config = dict(
    n_layer=13,
    d_model=256,
    n_head=4,
    n_kv_head=4,
    head_dim=64,
    d_mlp=1024,
    vocab_size=8192,
    activation='gelu',
    norm='layernorm',
    norm_place='pre',
    norm_eps=1e-05,
    positions='learned',
    qk_norm=False,
    attn_scale=0.125,
    bias='qkv',
    tie_embeddings=True,
    parallel_block=False,
    init='normal',
    init_std_qkv=0.0264,
    init_std_o=0.00517,
    init_std_up=0.0264,
    init_std_down=0.00517,
    optimizer='muon_variant',
    lr=0.00611,
    lr_mult_qkv=0.4,
    lr_mult_down=3.0,
    lr_head=0.00549,
    warmup_steps=200,
    schedule='wsd',
    decay_fraction=1.0,
    decay_shape='pow',
    final_lr_fraction=0.1,
    batch_tokens=32768,
    seq_len=384,
    doc_mask=True,
    train_tokens=353500000,
    steps=10788,
    dataset='wikipedia_en',
)
MLP neurons of a small language model. Each row is named by its layer, matrix (up: input weights; down: output weights) and neuron, and shows model dimensions 0-127. Each number is 128 + 32 x the weight over its row's rms, rounded and kept within 0 to 255. Numbers have three digits each.
After each neuron's rows, "fires before" lists the tokens most often just after its 100 highest values on Wikipedia text that the model never trained on.

L9.up674:162164129129138143165149088143113146124124162128139149082142129119188112110169141123125112115075094115035103135118138102110092109147169087132116103159148117120186134152129114047130088165198129169110077147124102118158089111164119115066174125138165154219190114166091148088146099130148129154120143098092146061204059071177110119083063201098111095106132167125148113077124083113197093141110
L9.down674:074126186132149156100165065120137136131099094161107146142097189108126105140087181100129120105139081129171112104114103091100139091090078127120134170151110215172138128132095098143155100129101101160103130100085109149174090028138072086156074158184156151193163129084137090119173148113154098146127117117094146146149111103156074087190099098128137123130129139118163156170154111154133094073144
fires before: "1", "0", "2"

L6.up536:162109169097129114150107130085147078184103105094151098152096128187088134117048112120187129129123144165078180120112127124138161124098088146081076168165085122150174117138158195133085123147163090121132136161120105152151141151166088084102099127175146118121123141175088079119073079122197188107108094059151145155087158087155157163097152141133123112104147116208152144084135124131125091167135
L6.down536:137111091114136117115140111135121136151079109157126130092106145102101144131092104073107133124140120139147085113110048136090161134180119119144131099163081163175120168162138142100139115154203140116096091138138155142142070120148053123084084119132145068124110137050096182148146141115186124137054197149150178120144151114107112159109130152118069147137170155138157077144122098152184218092139
fires before: "1", "0", "2", "6", "4", "5"

L3.up208:116136116105131124119091083159178117136143152106158212106082111090143151105119155123108151119193112102097104121162067106134104141215107179135185099138122105111157100063145146111093143122122114174141121192138168130145096107107081156139126179118135168059084118144138107111165113099161079190107144133136143166146153205132144164120160144077085095136132088110133120097124126116046121148150
L3.down208:145184117070162132224070126133147191159130143135174118083136100111113125073091082147114114174113227075125170111110123130131154073170138131167224186087129168148112119153148141097140117110158103124134129112118086160114197113149122078167135083081115137139115105109200141138106148128152145163108105154190119124073097141141097108083127150093186026130142156114172117160139139210106151095130
fires before: " |", " ", "\n", " –"

L9.up561:168125147125071137173093108123149110112144161201120162138123186220093155137130130188133123127110153156177147129057190065105094168144151181106118150137146126205173140119095087139167112085168162116169135128104141117161145151134135129157135084169159138133143106160102097137081087157108144146113089156117093100086098139112097135099128084096128103157089100159134160095091115167126092108132
L9.down561:150086148114124134113092125115097130167078127096070102161087086088135123116063148153105094089126100153139157153121165160112098176089093169100103120164099149146093138094135165166168187130070110122120103091091141112137127185108102097161134161077120091181102130129120155117125121171087142136126101113098176110126122174073127167154124173159106135130149090124125101146117108045121213148169
fires before: "0", "1", "7", "5", "4"

L10.up298:120096155077129153098153142107137081131165088073101129176133056123095098129150127114116113151105185154115116080157172112231205127168148129090040108137104096147214111119152142100065146110182123123142124097125097124083167146150151110149152088199129165195123112113072113182125119121144169133174140105164143072128181122133093119152124114139093110116093129224119129114145122115169160147136
L10.down298:146097183121074115152151154158101134104114142129120085194124135140148099094144098124176133121120105161164106126149100124120158077106133123092117150052099140167126128105085145166177092101137179101120109156159116143062052166201107130056147126072141158075135115107129173144103181188126091173126135103128085140151181104167122104153092123108139150131096106144099079135196138107061183138173
fires before: "3", "4", "5", "6", "7", "or"

L2.up397:129139084112111180111169098145108113160153148145070120133105163083120128126137155122143155133109135119109129158159069181161102133162143066129169191205081122166165122130108131172086135191168129152079113183090124096112088142141112153122110165133204136110196090116100150176133076057112152119173095087129105131167126145122176160171200157113097093108140115124110077113134102160091060116128
L2.down397:139182165164054138126158050129084139140145143156122126150164097036126192091132160122099130118141117139090112078117176132150127121127109086096130119145117137159126155140129093133147093165136128129123210162133121120114109100112130112074112133151124055139141120118155206124162115054121091158126128091085130121134088123154118156111142155119170094179130101095093106112162138155125094149071
fires before: " |", ";", " ", "S"

L6.up291:142103135120156121153106100164161172117138164126110114107180168145110128110168080102133096112051143055063175102079158169148084076102195112112087163094142105169100137106134096172091076084143131144174176191120107196156087159126161103121130090088094136145146094093144094184157105180096087149150103117121138175117135133135151157101158067098175175165143118179099087127140146077122127115192
L6.down291:140127086112094129139126074130051133196164174106129131104126192091073119107143142155113145122073117125118092152128157136097060162179091052130157122051144119145102090080153150177088155119128102143141135155102130109130133136086113101134120131179065160118091187175205155181112135066079104150151108167165145130111153123128185125089157146128159090134159175108045158153135116143132117111100
fires before: " ", "1", "2"

L8.up652:144121141109096154147088128166110147144081084126082099137177114096094227081123119132123151145162123139121142138102095186120105178135126127061137112104171080136143123110179147129179053094146118121154109145141092162177174149148193142103148226067109128108124140107123077137140161119129146107165129128099136094159118140123151117157115051146096109108168137115149188126119146186095101129111
L8.down652:146112131107187126205178130158116098079071150155123143103096151110118150160112117110079090145060122148146151107100125069172158093128106132146117104113154108156159183177103051150120213158075155178079124091144185115142118094161093106132116111198186126123075186100166145144150073111153157145097210129145163169143174107113121136139151155115145100124100111097124181133073087086137139111184
fires before: "-", "1", "\n", "2"

L2.up139:169156162076066155145085077133109117145134098108136137087125157065145127097212098121115114121139139165092144168108125133134133163111100147138158161109126125152131148120054172104219133071112129218105135122149097202092097107121125132078150109156142114145166088140139121168042127153153152047184168193158136118157119150161113154155135165107093133158141057107119130153113135112087193116105
L2.down139:130130125159106129116119187117090167156148120108179122144115096128156152093167110077165094090112145117078117147178156151110140103143086123169126151130105131153147100129135054119194159133100125093092179161134168154110105142091085145113114172177118128074107160124145057057138143141123182094162126120115089091177117133085160142097231105127140112058128159098144158161199094099093094134091
fires before: "\n", "---|---|---|---|", " "

L2.up572:130152111131139147163105124092220155120051196105126122159110109157094201149136150127184168162131134105085149207080079147103141124120164138147070069153121118127156136079136159134117133168084120125156104163099158153105133082125107155142155133157123107130143130100115195094127146126148165084097164085210150104101146092132052170182048119129119126150116118149122157134182088121179154179131
L2.down572:166091118144133149149163147137165150077155143129100128086157157120099121077139143125161102137103050110161170129130140127083168152100170138214204074104100086141133069141108130140159179152133124133170133143156142127177156128077127115129120189181125164114239169091092053110094147077132095113184166097193079134077220147123123123100173111073118109132161115117124148162119096083137131124105
fires before: " the", " a", "s", " ", " his", " these"

L8.up18:144143118108133194118177182165155117149071129194144123107189154129155122126138064161090151163109122191114112160109125152126073134120203126078040103149085075172128133129178116156085142151134087154116128127094152125130068099146181120116174102064137114105149144102108112127141111110098128126135173083200082149107106147090136115163096120142124143131106157152134117143191145083138117166131
L8.down18:122110079126102127129113078160118119101154077123113111126074102131081115108190116046138148065123074183187144138120132164095117139115106142079123148083122076076145185090103153128159171111114133173092160137124149115068092080125107159170127117200093171061141147179147139133138194164076112189151117147124124051121123131142112145151112167120153089127150082172141135134174149108094042086192
fires before: "|", " "

L9.up232:128131138078142163146113111110107139159151129141122179203082104052057083089147107155117155122116127153163128128039084114094153159173153154146156122105109108172124157071183132104136115071144109185120141155165100151132103048073154157103149068134142099147188076182129134217168168182110135153102100127153154121166223129116121103150132143135051114164083097129155080166118180104125140132114
L9.down232:075129130081077116139109173095111086078128125117156072172127161112097122098094146127099118126151146128154085108161140126162212100159141100105141185141119172109184145140107076146082080113131156067099144159063079135129130213139161154113115155183113093123082186089120123226083110137106103084108108132143162104149107112139116143081172107147095093135070138148126092144174159096121141117120
fires before: "1", "8", "7", "3", "5"

L10.up872:160132095121145127085145173089169125041166108121111129145076161063136178100160165096090169147114104123095129154105134106053086074176139185111113137134152125173132136105113156185155073152096135070102107116152112132124178111140214092135113144088144173099129117180127082157114069098088095127152143150150114122206102112117102102102140189123097138115106124183121057096125145167184078126111
L10.down872:081132161154056172148158105150125068174130107132108157095109100151132127179147113113149103126102153155133168125113115160069143153118195146108095096189135121109121202204121132146167103115151160102108161127100151132151114104092061086132111157175142135127125116135113060124136116121165217126123191082075097125103168146134138171119179091153126091165158090053141133090171141076173117123149
fires before: "2", "1"

L6.up337:164112151141174173162125064154130104128137155153154162116126137125122137164152067118154172161132116130138135146123079088098129079130050170157183140110184124167131133096120085123120120146133150127096100163111086167146105062123150146168075094146157101115125148158121163098177121075135100085114143157158086140129135163222135166114167171134106128165111062038097088120145105095140107141110
L6.down337:125128162188159161160054101112150068157132127156120150096107129119087118141114081073078154116127164102163168110151150135110141109094135175154157190131172130160155127085078102143122088102146149108114141126102056133159127131129147147132118074196140104103093120125139145148174166138089055104119132108188114110119131126128139108119166166107135129172151147080135155126150176053160169186089
fires before: "\n"

L8.up756:110135132153161137126147199141147126163123195118148094132209124172093116149149088160123133184112119109055131129144139093187115149090117092097125089142075125129126127169083105094116072145078130061107095178133078116149108167178164140125086144114123079128152087046135172077101143104167093183147171131154153157106069133144081138166158104123099171194131168127088141107156108182142169204127
L8.down756:128150097161105129137149179112189169079157142061135062151157155125112122112147146119119134119082093139100089071163133097078100135098062167111120144115028127143159143165150130116133136175147169072092138109187107160155142165150119090146138176210161136051079124093095131148107139154092189155125118120096132073127099165112135134108164143170056149174170183128132175060106127124112124086099
fires before: "\n", " and", ",", ".", " ("

L8.up297:109094126133097172179116109099135172120142087112127157091135091149192066131189182149124127102130133102139120070168118177152105144123150103175124233088107137155081151102180087138107122107147150080127212125127103144103134083092097127105121183090160146123127121174120138192090123125194127099105097165178098120173147126089132107124169116059173130117194103111106162148091117110197198117134
L8.down297:145190194127112094143106155146125143104071136186129113165149129109106121152099152087082159105123147106156125100097196087079129158121130118077174173175155111137186079111147079088143146142103125113136153172103115124145091129135174173078101113159077121126171162130078198106160091178088110108147154102100128080114132132146107119112153091209093113157099180198092078177115111157132069074116
fires before: " ", " the", " October"

L10.up929:065161109104133114151118165087071071163142153091123155170166105180108123098088149137122085131112127121140139103085161142169149154104145136116090163159126168089158072131148135157078087102144147143098117188148143127137163192164172128152176157128083118068157099129088157083080116090074145145149133118127114128210113078093109119174157150106130117161154161155063098171115089063138130167118
L10.down929:179142119089099182110155170196154141143182163143133086139130101165115118104115154048059088109106081101118100138121160103098114090123178110131086158148129147167126079121155135091155178174133170130113156093133128100167154087142147152128181121147150129101130188188092166061083107107113101103103169101174116136122124088148056124116061141114113108117167156134082108166134094137167141124096
fires before: "2", "7", "9", "6", "8", "5"

L8.up231:103141132160193111159113156183165109192104117139134123108140115120061127173129044207117192115102122149105156127075139142125139139139130125154128130170145154140149141064117141096065123118143164112153170153130107158168148140091171129161100133093141066038140134135112127072117103156104102150167164082101127183132135158151138141172079155095137134158109133124103107138110185124234158141133
L8.down231:143116126185080189163106135091129094097108108133174109163132192123106135112079147109113155093167073074145072082118158101106138107144085093131149143136137114146142064128136136083099083120120180128121118091123144184104128141184149123164106131176084145091150123155107129172181152141133121112108139168156160112122081117154064108141088185163060117117171142102162153059158169211060139192131
fires before: "-", "|", "\n"

L6.up598:150081134106120087068062121122096125120125082104097128156090096126125116145092101137115124084100129111118119166150122100117133152112155195130156111110088144138112114143194192128146093118133115113071121077195123132106118162157168110129126103097131188124174130117148131069053096106136132155170107167108134114180139143143124159097181116105150141133122157185124122134126136151136087143118
L6.down598:141150118082175138126153153080092121176085151102166089116165184096163099204071167122132120119134121225151180073137098140119104097128123127109123151164064139164184082121099168081122126200157149100148113116058174153181154108107079133125163136142195098126104091163122182137137117090085149126114183092183096077109131138102083104070131123145027073155117136119144106170134138127121156137120
fires before: "0", "2", "3", "6", "1"

L10.up902:136124100158109144161064094129076180125109071085093091142153123121059127117163139078150112165138176078126100134101052157099145152181128151137139099120126150105103082137124156117142133116152188140122134114127079144133161143071132147065104101194123165127096125128159126190098161132146147145076130114204144164165136122132163132138121112057117048190148170168136108129161113129114133149109
L10.down902:187132116109124183112156084151112108126147145145153090211102098117092076181163132074049150225116137089140138123151096136158189125130107148095152151167094122142102148166110104086204119140119083147119117127138116146186136111126141112133219102124084119119110139158129091155115171158130128106086171149151161077130152129105149119101100114129130125164132088109108153152123135132187111142140
fires before: "3", "4", "6", "7", "5", " |"

L8.up344:097154123073096202122080128103159125103112108131071103070094119101166134154094083187141127137137085134146129118081109106105074141133077150107181129119147110177113125166134126156162153105170080164146192086111125164114124116154136128146084090134151109093151142139104145139160165123154116133164115131139099089138166155121115162093084130125158099139114077203146144101197193152163065199087
L8.down344:129143180106100165139114128139178100143143107128138026149130099165112116163119121210150089143113057120151109078140108113070146135113110097126159162173131137124155137094139171144166134098132120170147119121064091090114073101134136139160066177160151177152164147095172167143154130151124091110100106155141089114124119147138105144101119144086126154157064047139100173158168115073211121057071
fires before: " ", "1", "2"

L9.up338:101167100120054133101125131196087156147142059081098177170136186127098120140135153111058132066132175073127100104149120174147170186114192166110132138174080112185150176147166105111165096131139080132149069144120181144129071149136120124142185133114166132149122144126177108075130102168112120128134090161136148100108179124100097108123093165135161161108111158118122134142119089093157135095112
L9.down338:117095175143176152208152109091106160151148153154121132121082083175126105164088106177093157109136105160082160125155158121119137122136151175144098120132148076111153119099127154134121084117148123120087095101139079117121112158135145143084174120128135107118159104153115153140148118133120087147107129104115117050079109145122108107131202108060055129173164109121089093147133142162120148169116
fires before: "1", "6", "7", "2", "8"

L2.up134:142084120153092173136089155108141141114149111107088143162183086145164117136179168123134061111117150108176142119101113118169100092148107114097118140096091097122123134143120115121134174061143120142143092183142148108123180131203120193158082122115123169115106077170159130142102098165113095138118124095161124120110186122149160111075116132128121067099079068151163110148133072091160090109112
L2.down134:047116137138088156200087159123093151118122115181139179100192138156087172135084122114071129159071164180095108147100103129093116141155154178104125130110113112150158159124184165116107089162139098132139165105112158128133109091149066179158092114139197149196128155056105190121105153102130069104110161138126123123093150105154094136126165112100156170190162130200121130130168149127092107038105
fires before: " ", ":"

L10.up218:117120099163107069135104126097140159151137138124129125109118077140168074084130087165226113077164118114071116146154142155171114215110110172178134129167143090144158078058141171114170154137140180148141153148107159103115139114140121106037103134099138154148150090112135178186134103130148103126181133130123111095084169097131128172100139124109185161136112096082087123084203150138178138136124
L10.down218:136090144106139109162094142144171140106141096168076112079080135119157119159054162150089073158137159142104125129103146079070133255119088133134171115102154187126129105117121111112141095113130124115109150138056134166101035091163101118111108080128158128095119183172100114145123094126104135155097097120139098139158091088147131130163192157187133110117128108174110125105111074133125118084119
fires before: " ", " —"

L6.up400:116018116157058123156131153136149152134118180152086113150099138132180146141172119074104167115137151151178172089127115094151137103136125154164129106102051160128153096114160105169174122152117098136134095162091112176111149090122172106154188094139089114065155119138119128101084127186106120125137135126131131164176056174061102053092175165199108139128121111114154165134155153123097166159131
L6.down400:124124166120173138120115097187159201115136155097170121135148162131115176068034141137202163126160095069145100132144131172104151078139158130081160180062135081156137129140132113108134107134110191162114099141125116136214109133118156153165154120106098192006167142121100154094159141073090159130104105192138152149104155117099172162171134093125120115163152123092078145097101118142139132144115
fires before: "|", "\n", " ", "-"

L9.up546:183124055122157192166082145137158112146090119125168084114128084185141108147128130152043163149129163150125104174072143120164065117151172134136146102105138130126114113164210163124118100112175108131092101106129149130181145208162136133119082146075189089083134187114189133178062118140117137066149085169116114129126136175091146101118104127136135146184125105123120188102151129118121149151129
L9.down546:091141186171132114073177135112121140121179073085101113147141125095087106095149134153123115106148094121145111089138128150132145128139137151100158150097148134194165174134166031138122091134157078155145123084084080109153166127157096140154152071130122152127082158213187097057116165117163145160101155098119070164149104089099119128162081144167130127074158144127133148111076109063125106142148
fires before: "1", "2"

L10.up886:128131108127130086173149149161144109137127152068140104027123131136135090109121148155125137097124127110189116139103159128163138140078148164094140138092151191119134112105117124132132100094144180134130125117180153123130131142095140155096138123162147150106127098164204131075160129094117140082120119126157124166056162150114135142127071131075099155117163144056117127090078121140089119146137
L10.down886:128144131156189172115124138113162143129193137162092089174112175099100106087121143094138094100159135153141149149175020092121155124078137180134101154138128109113171142083125129139153128156097060102079188083113175159074135063115070153137112134123148092112109130144120080112179109198101125178161109142152150132092121129175124084115147147117112121113145144110168134089095151174113099183097
fires before: "\n", "|", "-"

L6.up172:133094133158173149175140124097150122181110121165155117116135101089126170146111115123168123134121099144113130081144118123144130143116177122173129205106175143173132141099124116123095109142167141119106088208053132142179192053117134132136151165102171094101079078132090165124153082151106105118109131136131073035092136132124186160097115134088103088085150119124130153182105156169158150114099
L6.down172:129134127084064156160162108150139132175107134139109137120119151144106145067150160109118093125161099182165062165099185092151147130174122086139111119079183168115115088092162117140133110131147106117160115143154108137184166144101150104096098110138083111196089082086127108148143174137092091160116187116087150123086127092188135121146135147149079091158112199097166116148105123135134114077144
fires before: " |", "|", "|---|---|---|", "|---|---|"

L9.up898:136118095083095082136100178167139122132099096150188177092080139138196170114118131134160101128076124084112177122071087112066097124136105122131119165200127154149111119142086161123164111184194179113078136150112091121178075139113109114114143160106131148131188094136135134095125122119143152132156121089203137118197118133128122138068105066167132096129098168191184144122107156167117102146125
L9.down898:061185105145089085132156142110075134134141131140144138193163127099161148064043167149116141101121041169116193142102099076122121157115113161146129099078110127133146148135149205136076145116104143075107131127120124117159103137159170111083205178095143165123148109178162165071091145134125121143158158110141163129116129140123150134142121123153138081141170149184159077170139156106122148147146
fires before: "0", "1"

L2.up373:114116167128117178156143125135083181142120105118158135092146045138132173127091139099167176109178123181099087177171093134151123071145126150087144175139105163108065080153101145106199118128115122151117127162147125145175162103169035123133101061158108089094107137063129135158115092130139141125139128186163121163149070143138178119168161143082108034157112116099122109112172136167123159096115
L2.down373:194138115135107139141125178154096105086146109150116175100138168149127146144191126125068149119175187153072122128107128152138106111177138154105142161111137155084095132128144136135177076113132151126094126106118229140094119184137111068084124101123136128076121123099094111097076112171072151134102112112170132082107172113139115122084095158165089048096084148130176102109100103166084146118169
fires before: "\n", "---|---|---|---|", ":", "s", " |", "=="

L3.up647:106099121073102107111202134089114132150143125100188137105141091148160140070126085203142079162149169099066076114063179178170130096123120119104139114130162136154108110150096123142152141132134136189109121154122151089131147105118156131134169138107228073128131145101122123125150126079145150105088136133086109126099137175131079067109097161170108136129102132142137072155122155083181097079120
L3.down647:164123156102092157097169134069118094123137156133140110124154185133093110147139108195128141167193154171107145131135077223067151141139109167150147167143143153133097094148130094087112138149150148154117053157113120071128129118173098078069162070118124116150197143063138121122107084130149112103121164100101110126063137060133106165161093102172115147186135090126168141127123089112199199111107
fires before: ".", " m", " |", "8", "9", "0"

L9.up326:126130161119132103180081082106157173070118107111119067155129099058172109092137108124124120123154136177166102120153130132147143197131128146146134155092166131172105098126141118186109150137107082153119118161167143121165184105091117132188148101106184184118190129176134112126061128141104165179078079147131121110148092130128158158048103163153113122134073178121117087144126148151097115126149
L9.down326:086175192081162102140109071149103146143125109124126197138105168103142139113109108134137150104083125158131144175123201082128181074128131155066101115088124046092110092099132178126108153165079141169106119164127122100171152158118117087158123141063132157107111049168100182149160140061150143149148156118148137163162129141125134148172160143143113143119178104112124140129106118178163141114112
fires before: "s", "\n", "or", " ", " —"

L8.up423:110146110109115136158076128124141126099124137130150098164160100151091126084138151171109120130148109100126116066145123121135115155150082173182153155067174199092115120104107142137119098091110140173143092114128140043118111110113152083144166169127092160124107069143187074146141080134119104086156120087153131126059168115146091117137136063088121146125146123093203115164120158206107141101124
L8.down423:104137048119088145111200138129140097049186124202154091086126130114082086163127134117111132082069130155143160097179128164098159111153103107125081179171132107142125091192201152163143188101149103152144141164120123138141133157103090141220082091101121120165085148160144153083178100153200161139129114137117135144147119101159124147142151167175151102110119121115138134151113144091198155099156
fires before: "\n", " The", "-", " It", " In"

L9.up230:156163123123152145142158115158129132169145113109074120033118130079093094147189141082176166121125025129162137128107110131110087140072141088109086214141089121156079118102148059157073127142161201115146132137072066202168160122099124108143091146108121093108167094102125126133102109125146078159146172037128138150155212153125106126125089110141155196177116130099157131154153109085153112088109
L9.down230:177076112088144116189222144100113086162090179101134146134125138120118116116147147071147108169072103094173120092158098130127115138089164114143125166121216169092129133045117169082162107137084109075122172170098100107143151149129104096130131145163122125094133142083141170135152073140154091124169108125084105132157139107146154093117093097135138101082118086134140095154136126140113131072111
fires before: "%", "'", " ", "."

L6.up509:126134096173115193132114157120145160159126112156126144173172096123144157101156108085080124148160151169058189120114147166133118142137117125162104144197148131127129138179082174077086063122168148155064184126131087105177181158154145167101080173153111095143121084138102139126107109125069147082135123116159191126085147161164108157081124123105087125136120210141148107078169126132144132078179
L6.down509:159110175068169144129117137165076103129160160148125100139080114150161083067123149102097123133145098128153163105124098139142122137121181123144169178192136115107219178093137155141151137127035116130169112111133072102128134126142101116131150116119167096102094136156136115055176127160104087107087128118142146122147083081097148197093117148124143119130178091116155119182124119147099119136158
fires before: " |", "gu", " ", ":", "–", "5"

L9.up610:170093108175176094155158083057142156105133164109227049053146158145183145134120121188080158152094148158131110120125149177131152103150169117107131130108135155127125145090137094146116097164145152187072095058124129141158118128137214135101116128111148150098170131121123183136099100105079153108112118061131141146142155148123114143104136157099089129122102108108076154052088133114116144166156
L9.down610:164072109148137131114130079131180123144158119146138137156135066159126139085128103091135072091114161173146155063186098129065154065122148135151139131102135105128174077202105124141121129109162119119159140117057151143160149107129094122191180114115160093069154132185136091107138156082170109131160155146154108148174105116092113126138108165105149102160137126122100155164170094102130126157087
fires before: "2", "1"

L8.up934:132100104130132145068108131129134137133155153210125123136122181094115100123157078166162115146132115112142124144147083147131198180166115133117096104144138131143144176127149111148149153139078137102130083182093156120082102148068109181111092141103125112125091130155131138196152111151089103110219181112109151133092134152145114161084208092097094124134141125158118100143152131118111109164185
L8.down934:063099138138171134122106170097124149148170147136106198121100186097162155115132125164159154130114161186129200113106168147079111113108080158109163077114099128132061163094167107125098098147086133152083175101140118114157113123156073127102096091117142110110142083125116123091106117126170225160079092130104116143104090112057151097097129152142125109088128172123077084101123154175112134140134
fires before: "==", " ==", " |"

L6.up325:095175093060093121133081097140103108126152137145136157087148165140161167144078129144128119154165115139103114098096109184196069162133107101155155164127123155155134063142089093079158118147151176185142156092101116097128077149142131103119152156149158098142193093149111101100147093123065160104136068141110159146089114141122132124146063114054128100079153153144107138079199127202083116108120
L6.down325:188124119183079160156158114145083116170134143104139104115123138108141195103134137111132138126134082126134147096129105112114157157153127157126132162173104094101156146133124085137183186066112157156114138120083135126124158091177098129125144181094129165133185162060199168120073170103190128163126133116099095059150066123082095130157057092129154157165153058101135172105134132104104139140139
fires before: "0", "1", " |", "2", "4"

L6.up873:154121126145175159098145162096097128185173119159096085083138128116127142118159136189158164102088159118125113232105157176093151108104126128114096146107150116144191081142164142166161121142174133140113090129142116082119083138055105132127085126148125106099145119119114109143153124090119068067114125125147109127184116108136134142166144116176113107187101184149140085121116170121149172134126
L6.down873:149134091104139171160116171171095132146135089160144195128116154110174134171073132069107121121089167104108135138086116096073179187171158107127120139099139129132155118078191152079111170160159118125150189151115091114145102178112167128115080153112112106138196183145060138081143099148137107085131155065099163075097189116136146140120155130161086124102116120140109119102086135156140118141161
fires before: "0", "9", "1", "th", "5", "7"

L3.up751:180140114167132178146102149133160126099087113091081082091179181074123161153134119135157100115140098142103167149176135201149155161161131122129150195110098168075171182074083084127118110144098105148117088124103159161117134104144111150101125167129101153168180166132117182191132075119091124088134135104081108068149078114192092106152156096126088133137082139123112163130131126167122104170152
L3.down751:080147106138106115088159155112194154124122142218139124192136132121175114123138094161155107113096026107138153082227100093115151160104183143099146126127174108080186121127111144099169134125104158107087152152078096087064146125150114133101092141133176103133123145154130074121084130137118108130153076096092118137146140077082122111126159098113125129136164118124111125090152138133108111121126
fires before: " ", " |", " —", " Pts"

L8.up763:145071129129117131113136157198073112164169087090114076214122149184142111104154124119104144150144125147160098125104141118140101083087132099086085100135064091178091110102159117206173148098134112093175131169196103122118080138095046098097115107110106147119171120123122158132130094140128154107137149166075178096150096128134090144087176139130071135120112162130110188109097201143149161146122
L8.down763:141122166155135127100137127116148110113046119087127132058063172144120109154118148084197153121116168162089144122147114116133140123116141101112149184127145123073151085135119095133134195141119097127071181114112140138071089175119154103137146152191130083184103127189123129134164145120133131153119093040136122114099147167110163138152079105096098094114195089138123107102157107109131106177156
fires before: "9", "1", "8", "2", "0", "7"

L9.up176:135138105095127071119091133156166146139071165140166121106149038194093102133149105131102114125087162070165103116165155130175143115137092194081187095150116140117188135117123115170143075136132186148128079172182158145084096161106122142124110148087139082052122110144117179152087092097065122177109156102125150195139114104128090169117095113154137068163177159115087175138100168140098147123117
L9.down176:062147094135185078119122113080106118095119125109153105131155119135123150193148120115088144189098141085083158132206171146127087134128124207130102166153157129097139081128111115088133086139070150164127162167170142149096077136144148147124113127121140076096173120133115110112149183143141107107119175141150152112148159113175101074116108083157106150101155135130126146134135147179107121069183
fires before: "-", "\n"

L2.up848:131097128204084185136093084187137131186143139101081183077083127196131211080141107152146159129155202162178145116160072145111114102092125144119130171106128103148135109143113121098191144174153151175110139171090162085105183143138092101089149179162143120120117074138143133156084127131144103116152120160146115141159078085104162095164197110168103127115078084115098094110168100106145088131117
L2.down848:112158138136095139160063129121116161149107159143167174112109175131071162075155114094126100134143136068209123109186156136135087139133166097149140143081098128072130096106112065045167112125099178141148094118118095159148153044131137163065111139124157145096099113119100149092096119090154134104141122090141098104130112122117160078102151078056113121105093101167122109167158132174141129126110
fires before: ":", " |", "\n", " in", " "

L9.up682:128124147126147061160107152140139152160102126109146111109176103135183164110111106193149148091088151100127130077126195164061062118126119122117149139085074144166137145098102128165139196106106095102100141154124139064114068130091254136115097125107155095114176142148076146157112152097182150077131073156178127168136141195137131157117085060042136096141144071154155115099136115098117166142113
L9.down682:114121143151112106119175130127085105107109140070088098129116101056137149134118101058108115123127164095136181172120187138151165167063139114136146143159155093133117165131166129151163146180066194130139132131116105117134168150163140123135078119082152112121170136093097089119141058180124143101099105145145128163159165126113137148121170205113139129120109129155055140166160148179149127121143
fires before: " ", " June", " December"

L9.up53:182127167093122170098156132119138171163146122169070152133136104098146156102101091117128142175185117089124124085100115139113116192151107116177218159075152175161089169138121155104094143153086091093159086098075155078037140136118080192167098109093118136165130123116074111107113142144063140139116144154098170122137081152170128133096120093134147117116151116090124138116128099158187105120095
L9.down53:105103129113170087144118194155113131110114143135159096146140149108129116118220128155167129151147133116164138095124213163088162112098146136065131036093136157173065123084173106175120191110125099178134162142155133125207180124128148162114130078066175112133136151168149128146105114137091129155164147125145147155077132130132112060083101153154142089138098136163139119095104082135156141087112
fires before: " |", "===", " ===", "==", "s", " =="